config = dict(
    d_model=384,
    n_head=3,
    qk_norm=False,
    attn_scale=0.0884,
    init='normal',
    init_std_up=0.0185,
    lr=0.00069,
    lr_head=0.00775,
    final_lr_fraction=0.1,
    batch_tokens=[65536, 131072, 262144],
)
MLP neurons of a small language model. Each row is named by its layer, matrix (up: input weights) and neuron, and shows model dimensions 96-223. Each number is 128 + 32 x the weight over its row's rms, rounded and kept within 0 to 255. Numbers have three digits each.
After each neuron's rows, "fires on" lists the tokens most often at its 100 highest values on Wikipedia text that the model never trained on.

L5.up970:094100099137087135148120112159117097092070170083085172118111142137108083134148126128129091132214121133141163147161091135186079145135115119094147136098164131156132153085053135131110085116189181112155124119034193140119115105118085091159127172113083174154114125169163153171114143198069136172100145139180142113127174141072153093164144145050183136141125165134162073092134146133130128105101
fires on: "y", "u", "ta", "o", "ti", "ur"

L5.up68:092067119099132123136087157112101170192152070129041102119172130126155118128094140125118138160148147106127147150158102113174126041134069156105109162171104110179117132047108136140139123150161141094104169120129122165152156105124129147082119139099148115132099168106078097174169077118099108090132147120155145118111106102123142126152064087134172173157122138117148114128166119125175119155145
fires on: "und", "d", " name", "house", ":"

L5.up721:163145101135160110184096172170126156183053119100065131153114127115090148138141097141153121095116136124121098116139057158149070118146152193142107066053094168125158083167087115106144123153139103113127135087181116081121061114080152084110103185158116120101106161145232119164095142136107131093141118184109099125111156134118137099162059096128145141129126094091155226183052092128140095089123
fires on: "ea", " Po", "o", "our", "e", "ep"

L5.up145:171120117167056153161128132097144149102142160146107138112087134102132077077132166136178157104166163168143163132123109139125121125132076137056130112122155091147144158076175159174167152078124154143141110095150138139129107141103149172079017128122071144184146142132143161135154121154086099074163138175123066058161174161169151094137111134123118143131126116111180108184117066122112152110128
fires on: "com", "im", "om", " It", "her", "er"

L5.up982:169159180153045103144108142071136126190140102166098165073139133119086083178121148137168171139175151178114151147106088156197154082213140165137117111127139153145144191053141152102122183141111165093057203129103096088101107123115132105100131119141184151213120114085169152097127122117126073119169154122134160163101101127120170097127152173088184138139155145146130160166153109139109130079117
fires on: "il", "ce", "re", "er", "ve", "les"

L5.up575:202127092109078087146116104085125120115151186107142119145130113154137179192154118136143118109158049168093177144164149060144119114047104134112116117113129138176156160138068138067140124095174165082176092129087153103163102133142116123133117134148133124131164136136113133091075062142100098166139101180167142054157141123103142127145161043056157069174144110156125144136093164156132109095144
fires on: "g", "gg", "me", "n", "l", "pp"

L5.up917:144116150164152076169145068067059085106083117126107210117150116100085098110084164147116123130140103115115169210166119116137083125199123137104124098191159124153169124129086074139131130104133158113210169117110133165160122161126122124110138152048115088158140138089110099047131183089111150082115133084060107142149139171133128122056083100149108084110153088163134097117106099087098084134133
fires on: "st", "ab", "oc"

L5.up1063:130114114121136180154160209090116204123063128083137147137073165134086106111129084135093089079152142129197172118179120140166155105087096141091123114099140127132143110149132168127118085146076205147130145119117139126159068151053167102097076105088109071154151101123107136168170114071085136086162093122140109123167130109163116104146131152111134161178104116118116147129095100177071105104096
fires on: "ver", "ur", "te", "T", "re", "ri"

L5.up270:156128111116116121096136193105107094079118138105161144156128149134060119123115161210137108091177172137090200136095104144109143060171127155083092154110122092157133154129111118113118161153131088172112113139169082116132106092109166097149097083151102037121132060133103138105149106105152116119148165109090143096193128164155162143091121092092087136117208080160070168075128168126107105126142
fires on: "′", " /", "″", "\n", "°", " p"

L5.up802:139088115140108120168118142149053111192128159147122140136132152094067114094158115105076190150122137101164146132178110160144133116121104131111141100168180161114144166078137185123100142133110144106136089116124195162109115164062155106142134115082160081077138192137123202204170120103151064139161141184130129115166088127078155185128150097084079114161118143134141174133121121103131081115122
fires on: "t", "m", "ter", "el", "mon"

L5.up521:118137108094131113144104139138045184184094109108142093170108114158129104151148133131169090195153094175112191060137145044132143103205115096122143122125065141114150126176194067149103138099123102134162139098137121063109173148086158124145107085127107070131164164118115151104152161141151145099135081156188125190115125146104128155099145094158129134108130143154126138102137145102141120129086
fires on: " De", "e", "de", " Le", "ve", " Gra"

L5.up404:173106066164130141113137161106147137118091125108107115106147148099126122123187086125087095106089136135139170131125058128148101122090127174162197147122144078152102099103148108125083177153180073080159085105143078090153128187103166099158116137175165116120110139062115103126141107132153097090164141127116182137137146103053156103071149078126162099158195131111078164127104176130145111130084
fires on: "ed", "ated", "d", "ent", "posed"

L5.up1333:075145084107094117127093199084115125106145138172093150140166118095067025077129153113069159147149106148104148113132126160197129111148067086074105147151130172129135157078101120082114150178099136137119154155126097151076124164142143123130126165170111177110140081119175115146130109154114114110091086152144147102155074145123165080172149139127108128074177143078131137158082080226111125165073
fires on: "%", "g", "unt", "ion", " g", "ight"

L5.up799:177083054152112120138166137084124168130097122121179125117078122196095128142191137123127131157142127133169190154124109072138105124156058127065128126129133153124127088104144130153077130106139143145121121092173079089208109095126120138114146083127047110174100110123121122092140109157142124126105099142120109146081158083104114154102130130101133095180115138081222142120167083088159143102141
fires on: " J", " U", " V", " video", "o"

L5.up972:165170172120152054126080118114104128076104109151122101171117122149109116123144088104179125096136131121206164132147158163108165138142165132105123176087148111110154094144131135122115169048144153121128055091109141118171094148113093072140123172094086161166119103088152146131137132113109105160148115175128157118176143163128141137137124109055081181095126127017182142121075092166156129125122
fires on: ",", " in", " 19"

L5.up979:148120105160165155094095116129124164141152104198148105097142136154168080104101128144149148138081119127127100074206132146111097095103084119154109142110138081119120133115147151155161105151124152067224060151159093121130104089129175176150093160148125044130163111149171127101092103044134156130138176126074118049126143099142141214112144118112148116055099108142142181161095175119171138129128
fires on: "-", " p", "n"

L5.up206:069102126108098134141111142087074145112104138167141161077128146103103172146196125138065109123140139110117178133139131101081120107125097143075184064117097083173164157098153118095196091133139119110188111091114113058107176127139124130128137147115139118152146064167113142139181108126141131086162155122162112161096099135068125197101178126089148097126169120098127130091145154149150075138112
fires on: " in", " until", "y", "ach", "et", " 3"

L5.up1133:154076094164139124143081153103139172155060120092121073092142127106162071174182118123172118097131085169182161079127085100169132063147111128140117166138115099170108155106086121144121093144197193150127105124097097143109130081096124038147165150154134075170143083101189158111117159098165079109169138120131101113115146187096158105065148083101083095110168134104156183132121113193158106081119
fires on: "ed", "red", "ted", "t", "d", "ated"

L5.up435:082157136147144065082082168091036143163096147116143204165168076116084175151079123162162125116148122098143121111134094088137134138154089113084118086104097079139135156157133109146115108122108164162120133066143068178159085125069126093098121142040113090099124108096149160162099173112105129111136143157118136099164135113125129114141083067134124098142177149162123155127119156104111141131103
fires on: "n", "k", "°", "y", "vi", "v"

L5.up19:137138090075124067113107126080131122106172112144113108125092155130118111154116098161090143126164170145133107118131092130154102133122114135090110112109067112115129223080091169089131106105090147121113117093066077140075171157137162093065110161097097159130174138147124099090123160094107065181126141145095094138173106076125150160122129102128150118159140115164123109143058056144126114150122
fires on: " sp", "fin", "il", "f", "o", " st"

L5.up31:134122135096135132088130128136131130089105099122172129146108110129136120216116104172133117133078163122114133114125135121169120094195142168167106098177123114100107095170134071127086166158136175140112057124159152067091140121087170108157056137138138153118086114169170131142154123167121119117138101098192135188135126146163157112118088079134113116149144106142139231121125109109134144118146
fires on: "e", "te", "de", "é", "ise", " he"

L5.up704:115118114121058130210109137115085121151131115126101143121178115137119102095175142144100123165158118142153151130149130139134086061120048171171119073083143164206069151117159069143177124152111141053071105101101116104089125129128098130107146108100090144131093105150132127116157078178147132177116169117141130130087233131137147085094151099177128085148149141166148158146136128124115114110124
fires on: "d", "il", " which", "ce"

L5.up1109:190163132126110085160122139129168104132082140070072184156104182080163096144108116127086068149120134130180178212113123155112110143164113142075119125122122088184102069116080093097114156093103166117181116136110188078099120165123162138133101128115070114134101101106146134139138141136104108157152079157113165128110085096155164095170148143052149113108140125058153098115152128098169111160145
fires on: "ra", "ri", " in", "tra", " and", "u"

L5.up914:111085121100154085125128131176079133119129125101108119099157149185103098132131114160144126107139145115158087132085132093157109139175105146165124206088047115109071122140088080130087072111148182087141098117102112138092178087084186140209114140113163127158171148122144111153099187122150109155160107155174057054113131145107163145114174081163125141118157120120135130107071131097118101154141
fires on: "w", " great", " large", " small", " high", " at"

L5.up284:144094133153123143177131170113087136088117102107133184067119164157195095080128105227123115134131122176166140117157150127125125060152081154119092189136113092140139106142178092103160180121099151103118096169144120064141068142143166140141132118114167085131126079156136146124137142172194120169155126198159175141123129106102119160190188128051133143127200157056140163150155158143136094142120
fires on: " pro", " Pro", "re", "ro", " re"

L5.up468:119126141137123043133140154036121175047166095159128066140189141101117116085143089165090105160123110146155124112164160120120157149145158124132080104119129136166096083153137136107124077085143137152169125067141090157148118180106130110138130199051131157141150090105178139194139152145110135103096114146165123111178161084166156149119116105146078074097132130140099088083116074149157093135122
fires on: " the", "),", ",", "le", " of", " is"

L5.up64:159104078133128077166143103148117120057141103143082177127210126137143136111148192150110094098193188122136108090152155101175133107158087124136170091177137131147113146073127137163088091102150147140115162166142105187153134074115112149132099122159082140115092124143158113191081108149125073127189088151125117107127149176117147119182105162094158162144182140129160134180127109136138139130104
fires on: " not", "h", "han", "un", "i", "wa"

L5.up851:127070125145150079162130114135149143075150152173104112120100157130130089164134083149155164131089088174152164089134134101145116124171142122134149136139175093118071155131124100128144115117121133164109106068151098124025088116162174113140181178150139151078144142136113101149104138102101123132155090157108124099197128059132163097198166162104102135130222144107109150152133115121109110093100
fires on: "la", "ve", "ma", "on", "for", "ang"

L5.up136:112143064116092141096095149108114189138114113096088125128122129136210141168154149173125160115091153103178173173096151115132070121153071106129175083073097134126111119110151172106091201119141087120211153129044100148091064155097106155104126135160069084087158146207069133152156111102155112159109123185134132151114058092158160154106108127120134136169109122097146118099144185152096112105157
fires on: " se", "n", "e", " list", "ne"

L5.up641:117171153132126102143161124140165192112160144115048172111112086121138138110104082163116149109078155219122170140147143148123156147093073139110136190117100143119138123114132122124103145076138093094154119080107100174134169151135151093165149178135096166114130160138128136130122039107072108127156142182116088156164122139137137150140144145113132140113143094182172201113097159208110107149093
fires on: " Se", "e", "se", "ong", " se", " finish"

L5.up134:215131092113152181097111155092134174082081166190119143175120148124122114125177141137181128113180079192121165183166056100190114132130129164110068092137108163124158109082125150089044111090124064190158118135174137125149105091163187120126115183095094138111154128146148161132086112092104101119139079134122106150114157081103103182100123074087075165130155132143173089148143100165067127170086
fires on: " Y", "z", " X", "Y", "y"

L5.up88:108119070130095120173137133098127155088141174170097136166115117130172125156156191110178112079107124156106137154115207177115146129100094151159138153147098096133141096146108105077126079072114092139194109129110089102137164162142116134140027132133121165109149134145135149132124120102128131191181105182129100091143135122149169127176142141113097096126182145118146157092159097105139111151141
fires on: "min", ".", "T", "ri", "la", "and"

L5.up492:143092135124123156143140114066163126140107141160123138109109105122143126086176127164152140099119098141121192147103130173182105080158091098119114156130150098118109132132115065104146177157155180087122130173129135096147133128132133146089122165114074162157106122148137103131087118152137124149132156066104152140110132104181152136113138061113123146073111082152134128152147108098110084166068
fires on: "at", "ed", "x", "es", "as", "ing"

L5.up653:109156156079133066117151128057058163149103143115104130119174131122182079076121109172095143101170102111144107137168127142144101142136078126150138111115073153125174095068128181136089143122188085101090115111093062170156076100101129142089131152116071134135093139139192152181069084139074127165093108114075102058153198185106128151160137058142118124091172120141154118194123125145146128115105
fires on: "d", "st", " first", "t", "i", "h"

L5.up1143:123113148122152113124130137169173139054069117186155060105124079147164108097193123150119120120104137131175162106111055144133114195089101115119170203107083176128101126134108096110112187157131136071136128091143065151058096129105108103184119178113086144145175110145181143119128114078109061105118120130131127098197152144090106147126169119107127147107179099121137081128169135162117149152066
fires on: " and", ",", "t", "ong"

L5.up649:150135120185133122124072150096099164120111152168142143130105144102133121121156091128102142134080103108154156137155128095100124139121100124112104102166131116131178123131131113162202141043081114184129128116104133087107037094126172069106161185148129111139131131140115139153112130098115114086162050165056138127157126138153159166078197149092145096148127127145116124145089174168060116137109
fires on: "\n", " (", "==", "la", "'"

L5.up902:134147118106103111090082151120128165165179138097113120130131070140160121122191092073159193090147128106186141135146092059122115126074135165128157037097158145149092100126157185148062156095150134106096174108110065106134110161138178142111101119113160128152145158172136198139142091098104084152155174150125119127110083116141160195086119163094098153099136099097095133158127122182094124174134
fires on: "e", " we", "ne", "ome", "ch", "le"

L5.up474:118040083107138142121117090134092146105146095055150085136150164116139097060145148116148161168175097103148111121111116097110119140094151094088084136140071122119111077093209172080164192112169116143141101075158111097104124144126168136067124135092099176108167144148138124129159105135190105174046054172176114131133104129112138115104094142142074133079141126096168146147107114151109089097095
fires on: "et", " became", "th", "and", " of", "h"

L5.up1199:118093134167104165129156184125099114126130194133071182081115123130106105187126142153122137113151125167088111173130131146143084113127107147106116157151162167161153132141130145152129145098130165125156121124083118122144140105119103152139057147136110105194144092144107170181183078151155121120076076098131094171129206114100127140156133150092130137112171120131130140121180166116092146185062
fires on: "u", "hu", " Sha", " Bi", " U", "lu"

L5.up903:179175124153135132117135200143101137148119148094160146102116136136077091127140173183133116135156080129122135112131084100179139155064139141099102079080146087128068136161146102113120103121131090166154085171167091082099126105165152124113147211100205129125173154116105180127107127141105117127099142098147160108088130041173142148133141081113189084125215129162129113126091112115178123114119
fires on: "y", "ign", "ot", " Y"

L5.up1078:165134127192115076098129169153080094141117133129108127108119099154110124100142118188141185089164143144160134133161140186183147099118094141126144124081096068118141206162089133101045099061127193184087136124100064106079128166127138079135141113104138114140148162182115130132111163138106104135118149122181117116122167089088140124069057152113088158132118128139189101117156069133104126113104
fires on: " re", " Re", "le", " De", "re"

L5.up753:187087164107105146174087078127145205122120138084157175105160207154150117078149136123112075125176096145144140167142084044134061089109107121095104167161112085207087119057141103116092190134117058145157081114079129156115086150126177139124126115150105124134157132102156062045142164112098168122115115106118141176111143105126161137101138104080134143138092123141146116113077123119124101097057
fires on: "ant", "en", "te", "est", "st", "out"

L5.up493:155125123144061156123160124182160107165090158124145087095107121179165140110179142113094170165129116138143142181151136121133158112146110103149155174095141113133038182167154129133139074134121119050151134082101111093098148099081112111121132108113072035167137138190127085107128083153193139071103145091161164118075176134090128119106124137132141125132086117071156110082092167099135135142090
fires on: " an", "tic", " as", "pt", "ud", "est"

L5.up962:134113157160170163124140111113183166194136108168111072058116138120212077104130101108154126176169109144140180052117058049138079159142139109092156117094095122137142107079137090124107149140121083058174130143103139109132071112138135113122058144106148158183171161098113093088138139056142134137147092175097129170073073129118160150099198151109078115152108134109101144189116120125109079119127
fires on: "ve", "ed", " pre", "te", "\n", "ke"

L5.up825:174086167165123044180069118133099177144170179203133133127126133165159085116158142134136182141159065121169169112112065113138123137119168118104141147155165100141089160152080127092085202131166192115179116088114061077162173063098145152158121089122151089182137114077134181122122148145109078157139059163118148144207113132148141168088195081162117083142097141093163170149069133105100120151081
fires on: "ing", "ed", "w", "und", "ve"

L5.up1223:131151120174141114127144117121109122092139101087103121162155128131125089094158164127124128168165088123132062141139136179168142137122163135154150125105104102089174131149140129116104146112119148133129053097103133163117094155127176127167080182119201113117171115115102116215110138137145158078157135180139118133184120056100116133100138120122137110102157099132122144094095068125146157135089
fires on: "n", "fin", "on", " |", "an", "vol"

L5.up1288:117184051131135073109116120115088118138083105106095181077146128125041137120184081090109175113083134079086094173113096145160168079159165129122141058114110157091079154113078109109094141118129081085162185087103065184136049155079160155117133135102110097126137164173149110139113096114129134072134168113158136139202060160093142141142101122124130047159135125156113125184085133149190125182106
fires on: "u", "st", "a", "et", "p", "on"

L5.up680:146090113118127158135089093104091122129072126095104104155101162135149140171209140163176058093138171143196204130184142075125121146109125129132179143080136131163130106136118073162068160062136180129066135109138144117090100160150151100106107118105104097080118145158138074106088085145048128112115120127206073156172101065137156109101124173122135116119134106140114133066114114066113117066128
fires on: " Ch", "y", " Ad", "te", "th", " co"

L5.up425:134145063099130084160146164144084115136120161126128075128160123167149132108161097136126213141129147189132070152093078148152088151161157202102143138077124132159100117083098130154098166127112128106158131124171156128103148123100185159178119136118110134156098124160165146152109096112096108149165117148175132160120117091123124103163081168073155141082123140106174167166123120159156132110062
fires on: " 19", " (18", " (19", "é"

L5.up476:135098130120020131113114157127133096168130148128126085119107139170105129079140153141121133124117082081167098175089143146127109105182108174095161139147132146198127176069085107074104162155156173135103089143160158138150176085115154191227166153103101133174091087122119109121143146099165129126073133145098121134089156111128151109139137100087196120162122105114125066117085171109136133100182
fires on: " fa", " its", " un", " their", " very", "ro"

L5.up480:203191150121116142119090167121132153121122128109112117107143143109140074093154107204118100121144111151157148051155116112123095078192139096108142153150159088167133181099167114140166157100126111089161145111130060095137116153115195133120186160106167135109082157123148074169170165144154101113133124176110173104136075092154149153136117125141090114051167133120127186107120117161132084174153
fires on: "\n", "ed", " (", " in", "d"

L5.up585:165137156109136134167138135143097176070105144177089153144141130147123131086143141191144179079171126146160105092158106129129170117133147141186135127161087118167090183179088093120060120128127197061194097125143121145141103145089154159160088132086141103118158136171147144148133133153108123163125154183174182075072094123033146187136127113129129084105181104121167133130049166105143085141145
fires on: " in", "-", ":", " of", " ", "ri"

L5.up289:107134157160143138128144120186138129082146125124113152122105095173168092146214142125126157114148148138118157115159154145075114152171134142132115157172035113130163122134108118128113144080181117065103153102130100026145188135169176140145117161167146134092153122169073136099132155116124116160090133125161096072113168123109130161163140128106102142151102100141118169135121133157134098083120
fires on: "le", " ma", "a", "l", "n", "com"

L5.up685:145112091099099141189104192129119157204106165087089051120115112131131109093194066178136158150096160152093132213099119146155054112107085216110148143085165114134113119068070142097105139127147084132094116117156140160120100099152144132142150112094111118092096121196169142145084098161160169130062119129166072110179150078120137160129126110160134125126084170111079172132119180176130122131154
fires on: " fa", "d", "fin", "id", "a", "ro"

L5.up865:141103143117144147151133133110133145086057160140171091187134124076207123170108068170120090093140120128136160113163150117135100120128082171124138119117102092108096172117138089132115174146169149074141127158164112142097109114118147076101126160142104126186149112190119174140087174078073129189130127152148105095144116094116127162108149080117127172055087125118119128172120136095145102181169
fires on: "ver", " over", "t", "st", " At", "ar"

L5.up17:115109151159101147255102099074077153115065089140158149101095102126136107105213065131138164067158144139135089220137160175175099137121102172132180180160126158178173120103143169088092195129128211094138131093158109161101132117092130082132130117105139165115161177166137112105130097130109158133171136098150102157086123157113097066161191180124153150116169104132139141140093175158098144181112
fires on: " by", "ate", "et", ":", "ra", " from"

L5.up1153:082149085184087164111171138091167150111092090125100114152183124123108133120172045125136101108095133114114186082188135090091157059143140215086163170164153163189099123151103119166103101145154123080084118105126122113132119129113154179150074149072074096117144175219117129145116163087077112108119099073138131165095176126058122128131162119113182097154128131109082120106099100106114109182140
fires on: "te", "ide", "re", "ce", "to", "or"

L5.up933:134075082112150106134122104128154075202166120120148170140146137116124107123129123065176139119125146095093123120198107175133179101131111094078148125115176122184064100129180074140123134114132135168146127127109078136152120120129162092180139065132092132171144099114177131180105035082095091125131091077142163112118067183154144112097116162165084114089126106136108164145085169146095118130080
fires on: "%", "ite", "one", "er", "ra"

L5.up1011:149094135098085073124145157174105126139137149047104172121137052181139115145158095132066160136225097200138185194150102109115128166105142115156141121116125094157116114138164173091138167142114174095117132101125147176134105107080189103086108158104131092075165127096181092148093128080097152150154076168115111115092086116183135145154124104074120127111125123134139151118118194122109144182126
fires on: "ter", " a", " became", "n", " to", "s"

L5.up181:130125114107124164143140111136125092131119123189138112098154131186120123131149128133168137091169106072114170128102164109122184079137168175098151116053129132132102179098058115092142167132147122073199037123045122101091130062133175112139144145094139112179143176116074104092103165140146140135134158173120147077047156142159161174093094097067099084053074121080127136147065193116089116159175
fires on: "s", " an", " h", " as", ":", " very"

L5.up516:158130166116101089128101128091092114100108179129137107115138117143146151115049145201128159144137107103203216141127124103144114129135097158125140103124169106168160145157110082115157084160132155097105140094152124096101105085113190127098038152140172102071126077143091121115119122064109082145163163145159136099147087099100146122167159113079083121184146125184138161141079105154140067139152
fires on: " inter", "t", "ter", "vi", "mi", "op"

L5.up703:145099114107115132071116106109139170125109095083060131124182118157174124137154127125146154140098142127119106100163020143130069106130183116122151107138101123176095134126133132046152170066112127124192096073031168132066106065138148187101113159083148149149138135185110109059068103145124124165098136123088171141127087094161145112207204094130146131154100136181123101137138102169167080141150
fires on: " f", "f", "o", " comp", "ir", "|"

L5.up1211:087088133212087069168142105118130188159177139131116113131102146113072054154143080135149138145138146148102151061168134168139141077078137125062113074108203078154143138120105111114118209143066121147131102082118150029089115182190127051122131122090120155131145171136158137086127108141080163159121109218108138142168134081134168078124131179169124128053111115106093144153115086156111102106087
fires on: " Bo", "ve", "at", "wi", " Wa", "ra"

L5.up84:145125106176167085144056127101069122107147118131155182136133146138166080110139127161161094085085108202199158115168095142179082165129101126081166107142128185177083134130112118160148095073130193118122105082119128205105132098124153094128077152144093090147132102143127089093140115130154103100112089056119069123161130169159170118100103151099086106120157125135207171136143076126165157137107
fires on: "er", "her", "or", "w", "ur", "y"

L5.up1020:136136079145051111191053138127152174159111107089110133084103153092175081140183176120122165092134094156114181132078067134124180101129163174059124101166182139197109134144049108140143143134133185142150162117161162119171081124167098144145113051106100060148097118135093133143091138066182094110134088168110167124142140112095151097141149107144128103146111123116126134126113126154139126166156
fires on: " known", "ric", "d", "ed", "able", "om"

L5.up218:167145167155085089134116123055113201110146165143127097070145088129121096099135127160126132097189116135109113141116134131194141095162113112093141092134125093163161186121097105117135163084217174107081156119074133092143110154164128110059068131077119059120167146099113090108146103139119144202093118189097111129166078176159111135170126145146143090082158128114211134103144124103115128124093
fires on: "on", "ing", "b", "ed", " second", " first"

L5.up360:145149116133153129108127128100106178059145123093142060182155145115129147128165145125128102103150114079135189150088071174141166046136120144116146127112089077111112171139124111102125163133070103083134052141039196134123114128120180123123126113050132152140123200096126125089116100112110148118106179182157176128101143088069137135111126163119180132074093109149136114160147117081094121112143
fires on: " as", "s", " Cha", "har"

L5.up1044:128071115104085152128172188134132126087151146118130087160142129121180150122124134123143120107185142132187133160102115148178052085133138150125100132142139125173124097141110066169135121120221220148139108129160081069107151147094097112125087152142031075198145120142140166160102120153116095170103133130146148155102155138149149119102147095042125137117135139117171147101143090153076107092101
fires on: " not", "ly", "st", " of", "th"

L5.up797:090065176116076121104103139119174137149100129144120089078163141152166102096172172154131113061162073132126169115127176146151160149117138112065165122116148091167161165123101130133090093053112145104172132149063092115152099140137174139152124155180150138222179108143139089152121169080110100098150117158118082114089140170097159183150162106120100160076122107167150172153081113152115113134171
fires on: " co", " st", " re", " pro", " to", " ex"

L5.up1128:107163200098121103150141204110066182089105121159118106168110134108094129154149128157128129172106154217094160139151133113126141071120181093077122116082131116219150157071161158065138120133118161150143091113137080131105154049109166115097166135163119149140132141146179174096131134106106120155160154101126146131186149117138148091093174053100152095144123143130120172105140133175062102122108
fires on: " in", " until", " since", ":", " on", "ed"

L5.up532:162123094216125096121116152096155114125115175183066133082162175158175114174116061135121139111129131165114147149199099104147166132135129099113165160104172135106156141101140135099073117065132138128157154127116103149150112154135109095154151118124053173205132170123150155141117134140056140120129145186112113126202150139105146123074161053053152110127141134196134113146109040172119156125127
fires on: " re", "gg", " lo"

L5.up956:120130132147086106114084184157071118125080117096064120102135068084150106132126077118177177129109113118154151140081107122188170132189115138125162123073111123124100164128160119134139161153098114107136165126110128135114145138126143112154130081077155055171148114124131171080111091067159118128101071163179082098106163152139168114178133089110175109152121106077148120135136117118043137114185
fires on: " their", "se", " other", " various", " many"

L5.up442:147145149137086092163133198126117117140111120151126110133159117114090120127130123179103140161127138140132129142123073153188181142130143082128142174123154113128138126080085157142125102117074154160138132155163134209073134099119122136135131130110169094133107157135185141142124141124120100087150182159140120096083119103083146088126132130098184152170157160111078156137120068089167131139092
fires on: " 19", " 18", "vol", " (18", " 17", "ur"

L5.up862:124148095099147149171136143110127108104122181161113166178148122147153093137094091092125067126138155169176132129072170145190158124143119089135076164144138163144099110202119060115058117113214125170164207150156114103108082135131196074067122118094076107193149122170133123122087166158134101132185132168112130086096116108156140136163110150129133162123122100105152190089154109145120091113119
fires on: " U", " over", "U", "or"

L5.up519:188062122140135060122116151137156165092135123083188204153135118152105114133167133142115147143185119126090194141167096152104129112133107164085069124128110082136162161124164120060082158107089130132123161102148153127082139191127159127102071195150097157096148100116112169147137172040098092164120137139162112090113130133137141150171124119136127167111210113164088174127196143127142130112094
fires on: " Ra", " Pro", "le", "n"

L5.up273:161162158129096140146123146071099113179161124159121179143098154108140109124113149157109120093161073193123131106193145162119117079106075113094104117149131165136149144106165079090105149146082140078130114150090104125126111163092121169141064149118087056133129111187168150115158076099114126131123133149088106168187130126114155062090131118110094107092142090168139132104119159184086111142100
fires on: "′", " con", "con", "on", "\n"

L5.up217:140089168091114096121116063118132129104110096068133125197129120138122130105149078114151136145133065169118126121129111069140095118110115142129142113091151081118075130114088105111088156103130121105129125059154115085121084141126207089100111135094096124154163108096126126180143090134145172156088099142157124112143134138109154149072120056116144124120120089101140145146143105124045102180129
fires on: " as", "s", " being", " became", " become", " of"

L5.up993:154097172074108135092097143095051171142128100131105081086124153113199150144107044083170169079103152077106170154211129134127125159161152142147148170096113136152116160079039087129099117124189147125101102105132120146096093097108102125169125097141144158130150097202149138141134124145074099157110164133182115136169160103146162135093093060149170101126153140167149083180073094141111111113169
fires on: ":", " car", "f", "d", "t", "c"

L5.up69:176112135145140143169114129139091087092038160185139122151075142090114114135134115149129086089182084134090135162125088118161107125070130166127153101120076098134137093169125106155130145136104157159165134132146046124140060190124132131224120127112127133134063102121132132112137154127154074129126032148075200099136142156072141099146117116121056127099161133143162151139173149103075110155117
fires on: " Democratic", " on", " Republic", " (", " 18"

L5.up578:145160086170032163174124124121138146175155145132113097144149123210161133132156120134109098112109105096191122128218176184170119132120185129113125146088168104121130131081188118122111166085121133115191112130115122135135142116044125100063084131135149064148130088123122108131115145097146174168155183131096124137120127132071130146134149119151165130100154150062119155195137069118172154117100
fires on: " dis", " Di", " di", "n", "en", "tten"